Weights of a small GPT-style language model, trained from scratch on English Wikipedia.
Size: 9 layers, width 320.
MLP neurons of a small language model. Each row is named by its layer, matrix (up: input weights; down: output weights) and neuron, and shows model dimensions 16-143. Each number is 128 + 32 x the weight over its row's rms, rounded and kept within 0 to 255. Numbers have three digits each.
After each neuron's rows, "fires in" lists the words (lower case) most often at its 100 highest values on Wikipedia text that the model never trained on.

L2.up210:146170150152122113079231129107110098082129133098141158171136144091130112061098103127169130090129158080167130189168115114122093109128124142165113154132179083136078202152195125070122149135157064151069173183078120065090128115147107121170074093100145114141092106102184157190132092085176131131086114178150120122145146152110126100141127092069174139149108133130150178148136066132114148166126
L2.down210:102087145164066221122088120156126121116107121146086095131106161128149128181180133179070163177158110120120084167104115134094116182157034087127118080136139125100152188152149163066132110126083115125072143117145118067128142133159179102125090131127108117122095158134122118132075162250140161162150142105135141158103129088157029143072085137153106148103086124140035107123114148107149081141116
fires in: "of", "from", "include", "in", "indicate", "includes"

L2.up868:162121081140158186156165103126118085164142131185055115166142066145121140159111103082127117094108140149172100116148134064170137156118145110137082171105181121091126139148204118102123142114125125171161104164107119108189094165101077168161117145100084110154149132156126091191129170175142214164162072072138167097132090041153135137079112124154105170130129106093119179141112092127139076131104
L2.down868:149134154107121125131123106134150117165110104104148091109143087139073128124128092113065134110096154110093164128153112183121159147112099095106130131085094080117089112156152176135154083173111079127065163121144184121142176125112115115163074142181151119124074141049107143121189102069139147113097163154160079138115068188134123110071115092096118141136134159112163134165145109103062084080094
fires in: "also", "such", "indicated", "as", "determined"

L2.up1157:113137175141163152114180123108085088100066103138140159137185178097066142119138127166064098115111175085155198125054107147138133096104046127148139159133126180195154158117140148076154150175124139190109136105131112091190174068052180102135122135129185081105152141161108132114133142136141117126173139155075105099086121149146071164097084123147153094151120114094085122137103138117089041094177
L2.down1157:119137099167095134202162120142147114056152144164035117156074105129178178149146129084159202095179091131177107113163128151172094195156000132095164088129166089067150115111164147129088112117176128097075148149087141116134146095077068104112085144146194160097160165094126154162180159154086128108113074133119103126161175157143094158119123161162082083070128150158171119167150093174145158112077
fires in: "of", "a", "shares", "october"

L2.up5:137121136150075121110151166143132164086150078146109105104099178097169147125113099076173124096125059117135132109175155101143132132107153147090132090132126169037138097213123128138118115128137114137191110148114115147106168126145062078142126139181117100144136111139161113101143203013093112112131083125125121151115123101136134105126113122133163131108099188148120142072108174130138090128136
L2.down5:072105135086122136094099094101088118141131076116134179106118095133125152088135115137110108108150134102080189111174124068106088076114132129098190213132153157152151041198106151160105101104104137102119096148132133099122093110135109090157116121173158182151146151085196062147113160116139134120134076152120089073136102143126109164049080108142116157172079164133112145107108182109075093160076
fires in: "in", "air", "to"

L2.up935:161079171150135141129178134089071137088110141134134115112114146138162210111145135165123180120090191093101139170155179118076141065192073136141171132132119184178104119079148154200112161103065095161122100105167167089147205135138146130187106164114079165134135092174109146127116129106151121158110123148103142169172125134134132151104090130081139159111096158141133158108139091109143140200120
L2.down935:084093089155152074131152170197159225167126105131147148125120138169157085133147154144114147153116125126114127143093075150148149154071018200121061146156061109107136177128126167119140090154109148138087154128101165150118100124135114121106178204138133109175133109094155136151141101099107140124133142118135127091130061106174181137143132097234129053130101121114141127124142148063137087102095
fires in: "of", "to", "from", "in", "year"

L2.up1224:180182094137170119120154119135084118114084138109141141164163170167107102105095088115100141124106122190097115111148113097074120094184107125233149178152136156143175178085075083112087155160146128146113140113129162156169128132163168134087157140077116104083082121087124039110110139155142153191121163092111095130174084157131140099124122156142164107121095147118158107180126088175154109173133
L2.down1224:100186177124137139145148088178152121103156145098075126096150177165162113135124146156125073116097113124103064186140103099155101098135075129111069142154120146151119126113163117108125109165123155177118184091166100119101123119158109064145141175143145171136195084117155184098144091127112145160116138150170144152062174134150108132091090127172116159167161135156126185117111109123153132121153
fires in: "after", "before", "of", "lantern", "about", "when"

L2.up1211:124097133135108111142106083165109146111072096092095136147157076164088108102146122163196117186152153178157182155119106112159116167180113180103099120185079109055115148161096147104102153133036189130151097172160115137074167072174155115138113126106176126114071159161153171108132162106076163081174155129094152109142117154154156109114139120085096134200112131122169137105082134149178108101093
L2.down1211:105095097159069142133109142120107132150088120138119157159074125177126139154109082155148153058136157156161191145117091064142125114174115153104141125136144139141104185159044100137101063148108149168111116080131146132083174159086086148158149154126130109120155172155136160158126200124055145106164107095127135115164130144140100118097096133140100092116082169133148108141123170135229101169115
fires in: "to", "not", "t", "what", "would"

L2.up226:148119158135135095097109078143187128147117110133102127105121099119148112086124157113150144087170127122095095140146070138129158123085153124126137101099105068145105107115152129149137147116151155062201096107176181143134149086184171116110107187102133145054171105121048170136146105090164130204128173071118072096088060134109138105137171188139153103116100163137116169128076147165189116178119
L2.down226:107168165167161111115158147148133162097082145128094110118132086084092140178094122112163078111128106116157146116130170167153107126106148148149146149168090167104126092151099161159119115126123145187134107151140106138127154150142098086123137187149139103237123119127088116107107147110143099123147103035110108142101078119173115154092138144137117166081182155136126116078112104168111127140125
fires in: "of", "giovanni", "for"

L2.up129:105112072080157174137154090135241093086073124139116137121142127065092187126140154146182184113141095121124102184121089148133099101159108153119153084077141201111133122096164114054115184099146143112190083150151127119140198109117141104087147125116123067117125149127123152122105152137146127111204153148144114172119105152127133131106126166102139114085127069103101109160108122173147139111109
L2.down129:093131146123086118120086115106137089141087066108124135141145140109064083114112129167120098144139112126133147083156137112079125163117070071142135099158134153180157183142151110085143109132154169125125142136158097188200098136136076149134193198155164158163126072179085119096103120112121159168134082071141109097097088128124090127127161124118195132075179141079095087117146137123108088154120
fires in: "the", "their", "her", "a", "his", "s"

L6.up24:136171134138131125111094158145120092149078173089141101120141128098144142132110092118139144073164143141130159143076136110089130131176152113105127167088140163081125132111115144100159107135051125111138058183126098140186105066118115136128153125142157147102151123123096114189131146068202088142095134143146125147101094103190133156156076207122141122091171163073152084143175125113092069153145
L6.down24:132141120082120117142116142124184148115123130139216190116101110103170152099155164121076172109098094152091120172124064139112122126169120185132123098163131102112146140167097195137177056105130121119179118158097094183188128152174089186085114124096159156128093191113080098075207091155112112119154154145125130103169056119116168095101149144183085099074082145113107093125079163135165149124156
fires in: "a", "1", "b"

L2.up1002:114126163182129122130071145174153158178097088139126107158121181100137180076157060087159116092124150091156110128083109090126124128155130116127109115100112151145137142143089091117095153121061145156125174114159132164086146065029150142181179142148101150140174114040083068093132112137105118136177169158094110170119145160111125174124210164137196125146213143102102160115132133136158171071119
L2.down1002:134118162078154079133119077154110146133169066111108133100103147170101107174111179225161157073158042145137093106134169147195174114160140121101127242128095118142120137153165104128160110173151115153071119096068147136162147174107179180139155112074120172123126092050121166159138118196123115096089156143186135153178144137180155143156131114132104134122000146177135084144149130115154103158098
fires in: "of", "new", "that", "as", "time", "became"

L2.up1118:137118096140168145112142149137124180129140105135185116065183126127119130148104106148062134156192089098178097179153106125078099126129120153117127139137107135095163146195126187133105050155117068154096121128099099073131144108140168134151190073066084110102171105131110122106119129076157142133174135112148176163172094176137153117123169128074168118093057126164197154113137082125181133158184
L2.down1118:142105066065134178129118084129080120120150154164081164127084152090133104114132142143131126122086096135121086109103139103105138219085220054108138115097152142111148108093116204172168192125109098103152073195183094129078134131108135110116105155150093148163158103161131126151094137206164133168059105146059106083103147133086103160145161115110108167179124169105108113108106112151063159234136
fires in: "to", "which", "of", "in", "with", "educated"

L2.up555:113119179108068161140164151158192152163110152129127037110150153136121177113153106105144148161111146161141156062124103095113121135118100167153143134141123170144100188093120116082084187067126117088117057177152146160153143099175121104064136110121136114129113147127127176172131119096102188105152112085100156136089091102135097070147151165077069141095092153116150102120120166160127123103140
L2.down555:154111125155143103128137156165144128144105133139061131162120169102082126126134154116153121146131132117124171070150068139111141095130160126099137087111159163134145107099104167139164143139158169124102035082151145097168136108202104159141199112102097157192132110207148090125153106100126101160152093123124154064103114165113153100139133124090131092137073120090111149069158144142146180121136
fires in: "would", "may", "not", "could", "can", "t"

L6.up305:123139141154138210088152121186133117138116113135130143088131121140039127090138080134117105186117181240089105169127092164089141142157138090097154106145110155148123149076086110131143170139134113046123111154133126087162102155178127099181134149158124137138130113115135080148074121179145128100150123146146159133148103132190163151074126157105128111156154128136107086120158119129151114190133
L6.down305:191161132104095113196110107091120157086132126212108139073141206057135125171143088110152160114171073163125096175138043147137105131149093158062144098119107138151087152060138114115138147083059109108114096095181101111122087147144143113122113089184140109135099077102133183186134112122153085137133062117123095073214118191159160177160070102126107117139181057144152123162113141134166138147105
fires in: "a"

L6.up57:134129131180087171097087102133162127151088120126140127155076129181116046102127119089166172152135151117135129142138145108115111234152104059128162099097076160132160161109178135133111140105046122129090095128119149174152070111081105088119145135105116140154141177111133084072140105187084155071059084166116164118139087086129114160088125152162105116195123125115099095122164114151163077169159
L6.down57:099087149168139115088135124164129064129164115166149142180198121158072115118105132143144188107147137109156114101156136119101202146139165121136111104098077101135140135143120126106108130150155167174132116082138109150098097120094096109215122127106147130131134132140100137102151117126151132100172209092159190136095119124106100173178134119102149102149108117097119091128148194120137148091148
fires in: "an"

L2.up254:104157137132092060133119134157096194100099059155127095133100083164114163066125074144119094128110130145105137157069056178142082142070126113134171136099110115114103046141145112134086156125120036184159182110080158155131151155150163146227121152120088062125094145118150144160128127160195208169133150054102062105138152101140163119120094132141140145114046148158122122196139108123163086112144
L2.down254:123158145193098153139101133151194143136121112114184126126152149099124153149107162127069124108100132176156109156157164125155148128140000113135140075112076151126193152135099129078097113093110114125062125128092040099195112111140122152145153115090145131141085172121102164095174142140135162175092142116111152151124126141168130116105117103033132132162133096122109124111119151162107036150182
fires in: "to", "by", "from", "of", "in", "for"

L2.up639:081164117110183132090161115135122090115120083124138129101135120147118160088084094176118139064124090160139087163171038180139077134102190162161148171168147140102214078110095126132146105118164094171150149110125116124089131162200129141099092146113118093118089191129144150153070084123130110172163123128163101172103189095157158131150092138095104102124068197144100071157107037114162128152160
L2.down639:156158148151000161158097104108189136127080100107065142163169116073067121149112118146193176128128068105094131159094183101131094139145041077106120096091155127167085101183138104159158160087107148097120138142160135128120165156121169158119143116125089114079127127081168171134119127160083162146162105159067120146163140154137092083122151145160117166129172148099104161139121097093126129135167
fires in: "of", "to", "from", "releasing"

L2.up607:142137165163120154088121129107167110127086163107139128122158174099104148140157071094138111145191088107126136137134123071101119173117092134138144144122139182166204063129148149113122101120090125185099178153135112159140085156119082108156128088084060133158138111114135135139096138095134134143184182127110155152115162155167156136154126118169119153159117148074067103129143106155195120098179
L2.down607:055076177114128109139127108160158114089110150107120083164117150118115158126138141133119136106145116155138103172152127085141126106126014155157138141091040130096147146093202102104095107177116118124107179128096123127135132160128114103099167148108103092150116082096144022175125179135085115164134166127121130158099122135170099118114137166098124040100122082080132124112144090107153084094146
fires in: "as", "label", "of", "honda", "sir", "like"

L2.up508:173072149112085122153121136135115133113132118131128094115101101196083144144122136169159162122115143104086157142128127097157143127207049076073112046127107147136108148168136120138102114120107094137119141157129156136089183125081212120140113124110091101132133158139128086122127034117146136074078135095076132144132105207174167091137125110088055079168124087101134120140113129121089156116116
L2.down508:045120114139161119059143166134136179146093162131111201092141157084066102099158146175131138111094121170151141133085114169103085134118102172133141163087123099059086116196076159121176125081139113136076086132083156154121162119120137093128159172155136132122122182135148148084138116207106145179116096082094147102101127101136158134193152135091144140183176160154150106121076158153068126075135
fires in: "of", "to", "interested", "components", "as"

L2.up447:159134166145134154142140060091112049143119128144146123080127107182132142181143122146136151108117200133158146166117164182138169107158193121145122094078134136110143167105123134165120168182101147157134048169104167131108130113141160131146110162108112084137130177153084090160173120079092146113158104119184094114132137089185128076142108078084169156171160115105106090167130151140184147147140
L2.down447:158144090130141117109146099175116120152123151140176132133114083112141166125091102125157156096128146164165139158111124152129154150157129112135117112096138108134115112173099125135172141129113130115076094122180111161145119086109119160182153091104095055165127170159088101142144151152088175121172073133131117127203101097163206121182111089059134131176149170090104157100151080164205146155183
fires in: "one", "any", "only"

L2.up240:150063052171151128090126091136120140132119057113161114119131189122150115101107161130169120110150101147145161136129114146171159119084158128161150111114085093159101105160130140107095148104079131141151102157098133122128131071137137074117103154169114103149182168136137180194185093124135131094176147138114143111143120153126125138064105114173192143137089171147166123147082124054207158136106
L2.down240:141166118109104145115163042121117207078144135157120147145136067088178112120122144116113106129130127063113106183097156144148114103089056110123168137139124165106086111192108151061206096130167082133134097112171171132153138120137175137149110100154163092158146149140192189100155074099183141143121059144103093170101113136064088163178113088201105145136116163133099110075114125146157154187159
fires in: "of", "in", "from"

L2.up409:155118140142156089082144109158140138058143098114131101089086096114168059145131131080147126128172120098133147073092164087136086113138105152174119176144146116159136101067135126125130091133176169114087141148137116171154150141114100109084193159115187120070130139149087117076134226125143125168093094061085163104110048062113081138148178151179111135160102098119079124134159062158134173132072
L2.down409:134157152186138169142097120095110143079122155112150121129131118097088149122061102122117198117153158138160168142147104137134125125140086183154137098217122150142169113069173166104115117082116099124182129117159168135138156129144127145124166202177165124128114111154124137157110143086126147219074131130180114103053135114141141176116173143156149125135100101131183141117145058138158150158115
fires in: "to", "of", "for", "about", "health"

L2.up372:081104128101155086119093077140160167085093140119147037158158152136124154139106112128107137147093095112099147149145158093111145107188148123101160116125102102107182150167102075171129073161190131060158130193145122160111136122162144133147120113049153128161110119178163135074149136058064130089149164079164135147051140148152119104144134140127129114102156121162108131114154095104121108154150
L2.down372:112117138131143126139136105125134168140135105143121137105131144083141095173070142146153139113117064074145162121134110149151157149198133117097141092062070145133078124176131198103147163057116097170114097093101124098087132169147121146120112212138136100135113115144117123118181196108153100136137113142106114126123108061148074118198121116131056175120132153105166176083109066123218069163141
fires in: "to", "of", "villegas", "served", "renamed"

L2.up1018:156155207141124080134153146122149121126180155098164151153116018141136064056145134132162183107164083077099080138089140111172108184142147115170089144126110136092109125106151162080134097104120156062148136185124117143137165126111109105086118171198152149146086111167085142097136163033163147117061119139140086158110097133096153107103127150106147128127115191132121101138123105140176094139139
L2.down1018:164092185157169156114086122158067082144135145092118130199116106110131114102147150130147105135128109159147130140137090117166119152122114103129114170077106153122111065132140214150097153090150145141130114123117142103094137114136142157141173195134114089164107119096127099158088123122155152097161136191125099140114131168113180173114152118130182179101067215139108132070156109155157155186076
fires in: "early", "of", "new", "opening", "19th"

L6.up299:113135140044156189108124146105130107165126126058178115058128148156175154079125141172150094105236194086117116149107085152099169152128095108074120129119169137069124094129135124090063160080074140102131081169110143146089154125136046138131171138113175130093114097130037130144102135141158133173096123117117169138142153188138171131156171158108142141095145130149087143149121108172208113178096
L6.down299:180147166126168159132174144082094112155132120173103164132101088134134083154133165134107114115132166175072129134142156153096153189151144157156116131129101104110069126140053131134081118115157120098156104074127139141118154191131176138117129053123138102132081156073174137102082111158151112124170083099147091169106109150134165149104167096093084079177074137113064131138132126124151145071101
fires in: "a"

L2.up522:120130173114149152134160128188066127111080085174133130065131082155154181205148127110136118130066093120138182158082133146155114110090082140082164092108148235093088104176105156142099137154142170184140100166154180106081114127102135129136137104143119136126158096174107086093151075185098159120135104121104107143111155100118154121151123137126153156172110101102135103104132147133140197086139
L2.down522:077145061113135130186143069117111156149120116086143098162121118151118113127136105130084118115158145111099162184144157113108153110128091110120150149157104153126067092162111142138132176158117138164139085148055113125106129106096133153112158077121099117127131108158152103146099084095137136114118097118199159102172094112103089208105114132148120118096123110180119103088149131151123130171128
fires in: "of", "to"

L2.up1258:130150115127127107098087133140151167140098094110087074138089092176124147117143132170212134118093147153118174099090130099105152147170127178149123110150122145147109135138092114102137147047124218102133106095183094130136166129137170136101139159048130139104111139114186168144191157116129201107163063100112131088064101129123133161102163195082112093198114104092143123138121152154143195099124
L2.down1258:161122099141122156145110149141125178170109085096095112141157143133111155109130147145132121142108146101110115124144132112124141115123076101148138168139112148125157156127131172085158118142124181107091136122125104139139097146120150168146157164104110113158140116153143125123078117081132151155126109103157168089114104126099112102129131173137033077152055154102121153137096159175163100193085
fires in: "to", "would", "they"

L2.up42:081159171165138177149163167078118114139146101141168101137155093133105150145126161101140107111160140096187130141141147067174121118165139115093161092051143167141110143078146107145146203154066118106062093119171102108146141131115160089136137135116112135141065176116119125117155113139119072130104111147172124148039135115119154151115125159120148117176181170183135140139177132085146108117253
L2.down42:152155147145089176086134150112151161150168130152099161204089115118156147127154185134163171095129173094153119100089130143131148110082116094061165122120108118105106167109134105175094155083140164119087079088108141055142143123148157162081138124122105132143083185107117076175135148160067113111114088125128167155139099143123168173183132159114116131219106191141102128148123165139139155113159
fires in: "that", "each", "one", "cleidion", "or", "rolling"

L2.up810:090172205126189125140144151153149144112161058094136095102134147121139136156106115118112095111050142141140168133056126154105161118189117093081099130115106156116146155046091121146111115135126105132136102157126094070118151134149119149078142105098194118239117093134111110091161065117161099105107109033147120146127149152144206097136140201081145163104094052175193117129157125152151118119064
L2.down810:189119221132110130083112140158161163115093200149151125107120116140103108119176152101168100096139102068128160149163110143139131152180107106138141084150169104118170080140171132111140123171145168201056129164146123117097156108156056095090114099102101120152116078171190151084118123115141166131145150150173146109134122095130167110171128186174093143068123124130146132121117142119102123136196
fires in: "to", "villegas", "after", "flanders", "qualifying", "following"

L2.up1143:197184113145154143136100088094128190183123126167136165121147152108084132104147109123138144110123091064078134116139119137105118127136149095126182150147160135057109089114156133142096160149105089115134135127143111138130112108163183152139109137115000158125151148169160146142157110107133112135110150063152152150151070175165160072136068114167200140153156111121080133073091130110149130164073
L2.down1143:149097083142150144098141153188162106063110129144117060148146148093100163160055139093158116125179137159157124124146112088116114126082189135136117156160153129190232051154142160130139048093171162126132132153149172144071116163113142162186104096117118080158149111120095104154147145175145118190129124095123151156110172124135140162174200173119089110105125130087192103091145142152130144106155
fires in: "of", "giuseppe"

L2.up689:151134103120178135151111106081134118072175108193087123140157095122133145078180098128131112125113160192157136146136134178182140097151073121175144090154092082112164096130125131062138106151068093110122136134136119093122109118097192150182168180112157126150176073137114135194088107110114164176189160143120151169125107166184109124051134124077083141098120093149117096127143147140056122108209
L2.down689:110076171139115110076134144156186048142163111063122177146101090131150159143122140111070082183172111119101152107115059096142124111103038101157197139078158115132122045151118116107093104120095161136187143160090156115173106120119104076123129111110110059065144099094110171100165188122155140107119100194216122126101171107107131148198122109184136110147118169118137174118109102163144142048169
fires in: "more", "most", "less", "of"

L6.up155:150110109152144141181175102099202091185124118185096082140167073114128091171133104184107122135188124141118117155134160144120141143109187156070156079123108122132097129081125157103100136118070131077170123140123120136116157156129184111138134146180125082171027086147161107076140131115108063121103156131144118075204142153189189132102086144140098107151145150134077147180105138116146157115162
L6.down155:145062136124141111121111147101117115071142199132103135123158092190171145135134113185169156093146143084110139140161102103104135129104145199112122142113174105100181129136145096105145107129129141130106134089118141136106144156104141159110123099129161084169083133122007144111115162168141197195127117104102180147157115141135136056135121117097119121129174104101135105136124130193132134129146
fires in: "a"

L2.up787:108145119092132026069165163060094090134118130097162101106150079176169147110158171151181084187180143103148134133152114124169098113132080125089106111136098092099167123133120166131106110099149075127176074137137148165173115153100118174110167087135130084137115094162114173173077085149108099152156148134119125090126174097120171136156125173147131146097091133117134135157155117154034126135178
L2.down787:071133097154156161099098163165143143145108156088134150118141156142104161168108115123099122128124111144134184115065160072120104110117016076147181116133107163135112113195057114102187097082127116072177155071112107083113102169106215123172117067161136112123119106162141139134076101115189121148170175096113071106139178151094109122114122152132120166167068155173136104152113139090100062130171
fires in: "of", "with", "featuring"

L2.up24:143119112161111109153164103128150180083115132098125094163136107181133145149139100105152109109081066094137134111116097126103131130160106136175206142159119153064091136144103113132124189185136109139100101111144154115162088136110136120073090094180115168105118115121100094108147177066147067138162083081128111149117079102082172123110140156123135101134071081144131107132148076113160095141134
L2.down24:134169115158093177171182131123094137127172030103161126162134149132119135132117142186104147079125093134134103219097163146115227091155059065171098143140124090072144121121137164101138127127161171162114134117055101132091091104125146196127168123097106162099069175139097145137125159085140176127062149122128164133108082084125109104103173160112070183159099150122122204146137126147121074093110
fires in: "in", "over", "before", "after", "within", "of"

L2.up140:190120101136126095127100163120099181163142091111121124175153114113122095114157102076148129078138174095132089096135204097127099122117103127108129121119150144099055089160152187095164082191081150153159122104130091152126131058138151107139098098168123162200120136073130040180106082101116142103146082164098177174149095083140136147099118120146118117158091128128171124111161101131132123152110
L2.down140:159117120056104067120162166101089172154112130116105102131132162091176125165175110176153107172155172153101112045155088124144135133164151089124143121114100115159160110154095128093126104166151151102176119156142142141136101120133099088104068129219127163118096078115044108151179139099130096069155168059094123169070088153183101137108186119167149075200060158188086137080099124171097119105142
fires in: "as", "hierarchy", "velázquez"

L2.up1252:130180188165158140067200136156141133074182184061122133131160166122170090147190117120079163150140178107087124132181176130126079116101088072224110151169223130092121135097139158130124185188101154096075085126140144140146100104119114123135144192160138157210099124146102087126138095080141083117103103086104084145069084170094183138147202127120139115180092173149131159110117139135167092166122
L2.down1252:146120189101193105059161121144122129125154119111142122161240175121134124176217117140122121181109180156118086116191149116139120173137126125187074146159197105075131123145135151116092160124119166137099153089119096084142111108052118155123129154083130202131123103167123093085115069098089129080147101084065117071110118110117146109110145134134151183140137126126206146150103128113120101158138
fires in: "during", "early", "of", "later", "after", "until"

L2.up345:094133154155114158134170123110208144129120189121140084104108125104073100128128111134115116139086096121128173143155115136134139186079124100131130157133075160100134151131173118081114184113157112142147113138092124155168110100115132087105122139172197167116201149084061166110121162151128156111144175113113142183115147125131125107092152099142098128119093070188127108136161133174098124069135
L2.down345:149101151156132162156108082091214137117130135092128098085114138177130127146123090124070138120151087142200139119152075178118109137126164123160157087111123156131166153127125134059117082164184092134166155107087105095162169161179128092083152127067120131119155129139195121109150095116177157111128136158139079165097120108186102109129113131142133140165097077137092113131099107132114076094085
fires in: "including", "as", "except", "like", "included", "of"

L2.up111:108091160131139154125143132166160130172179130162091185096135153106112083079164129161155088114129159057078142146165160080156129095169157151134171104188131128123114126087126113173158144091162113192159113142154144139095068133089105102118151149181117052098140040193115141119109038142130132095089186093137128143200140124123114177146205172106135108116095159123089127105172178151076122176120
L2.down111:186122159140121103118100157108120101148099153072180136119127149129127131165120117112135141108114105144085166119117155115137135098073111161076129183152113121113169101111088111175175114100245156148181094111167149139086157104104104187107154172141132106120198093083133167205135093103151162217104135133087067110106114120185130139047137159155080149180106125079116113100154128126125119183156
fires in: "he", "of"

L2.up39:084098125118118140115136124155102142140181120124111198136146142141197125118175166149142082127123174095112172098142118164087208148159039140082142084124134113114109128075179089156108098226073112180119075134101145180131127139128119155127117090110116087070126175081065090106117093103070087083146089155119200109106131131127158152120164144098103166189133088144142089087134206110137148117118
L2.down39:094078068065129093062128100098163130062104088140123157107167116135141105150115060094109072086182099160119146118094188153193096131160120165149164132152137158083185095136188133091143142101170144112194169139094134131148124082127154187100156084142115109112139195130135138094086081126106166082138087170181122111108121112127063132152192154126152127080099156092125110182121104115105101127117
fires in: "on", "of", "known"

L2.up724:123108155151116134137109123124127146094107117098080141105121145160134109145104168106134088128134139086143083147152158162105105108100109144130136084123122043177075108166155133139147121106107083213095074118159119171141097157153141143136112130098168163134105090119145121184116170129161153092097142129096162150080167176147198108103168136170171105107102138123143169105111125113141183184126
L2.down724:110118102155131108172128136095160144113092138149166190112095115130138139159132052090171133181129129133103110128145114137087125159169010037103176115090127116110121165095166134154141144124131157157129172111108122086176119156135120152100122155137177168125151087138173162139125081098150068124105119117071106084132104123121095127160093115182131117156114098170147151154132138132138084126118
fires in: "of", "from", "in"

L6.up716:200053164138072145100148119081114109090128138153057148151133128143144168149163149193106142179198142121079151131144149112143135065157157140144158103139069164166171146126159128108115094106072154125208127137160111074106123113116151157112135095167109113094146067141169159208102167074141134132160130132143163065180155082117136125134134121117128151099097157148129074169144169117092078120100
L6.down716:146152112111171142167046149076161097042109099121111163098135172114192140171141190178146167150127122086165098129095136123147156144139082097096129160144139107071141169155091165119079177086150096093054107118149159128176150090131154149104106157134145116108107169141135111160108103130124104173109079056146154110127098124101173097179156111121103111107068117093139108144103114139182160138100
fires in: "more", "most", "less", "very", "years", "much"

L2.up97:104058110139135135103102160148087112127147106143129160104088175091194089167157163116126164116119164112136189121103135174123166148170083149096163096104114086118150163082036163081145101169145120123137111177119144163078119098154147202172127114138152156170150123171131077180157091145144096078116162075101170151027129173147130071112150153117144120131106073163132191164158140096114130141129
L2.down97:161140076119130097091106110123103121129151136112128128153085122121149095138183077110101157147149151181101062125165093152131110146118222142147089127135201097169173181138117125119026064102124155153139027156160116082125130136104091135144108129131101105096142118090169123112145129101082093163038116158117149147126078096123135117129152163079117188090121193145164149169119118166128132099149
fires in: "as", "since", "of", "it", "original"

L2.up181:179147112155114143144159110075146149163102136123102146175142163053117131093113146167144100179132120149153126171123155164074103105158124140152158151154100082170165158097146142137092152081125117090048150053142157138151134138101132126124076090140113139207109073134139109094143135164098142119130109148171150093107084103091075138137102098155146143128130125125101183171107124122146117133089
L2.down181:172127141091115084143117074117159076127120123119128160122123120172125152170090103170130155125100150142087067094085081095128083170081042148148096154119161116101075146134152103113076135137104169161110112097161090179094158141116120116152158086115175099100099114149124059142122167134107110160113115102112092194082152160190184150167098067078103098152120117187237113147137121146107093116218
fires in: "could", "to", "of", "from", "can", "not"

L2.up541:205094101164088101114126144125079134158073073131125160179128137113135144163146173134150156141161101099151105155109187109154127088134099138077145076097111079152135105115185133112160148148145124115086178083143070139125098168079094132069131121173128146163098186132075096124106079108169069073148121157134153116107071170113107172125154228112132084170131106148086108183136181081121148110110
L2.down541:147099109095125038119130178135119152150098123120087208163174097098093165089144160106130148110044119141136103092120183118177142147115093125095113130152103124159123091131172205100091166186124183100086081093106103143144126117118028190129126118208111161151104153156122132094135124127121131100145158124111142120129081157157118195152090118141114118133099094189146095121131174095101028146101
fires in: "as", "mining"

L2.up1107:139134124100100144106206106154137163037126108124101137154074124091119094078138153207188160143132133092147085168142134129116123120162076136108091111157133128148033203105167135172103102171199150136125141071163127127164151096115121095131165132176134141118110162110104137146110154100136130144171047107186115111124130093153174141111141118107129112115075129164146179138096061136084163103160
L2.down1107:154119102176124101128141100140160162106175121154085092118143141155130194109073088196141144122157095119145112057086143111109148117119117144148102132117167132145102157093147143150090111150147124170117116061055167100110117083140159122158147126167184114113127099204126092148114139121164135139046107133146102142109118093106123149129114108143092089131090124184189111218119106110089206099105
fires in: "for", "of", "in", "anti", "to", "mass"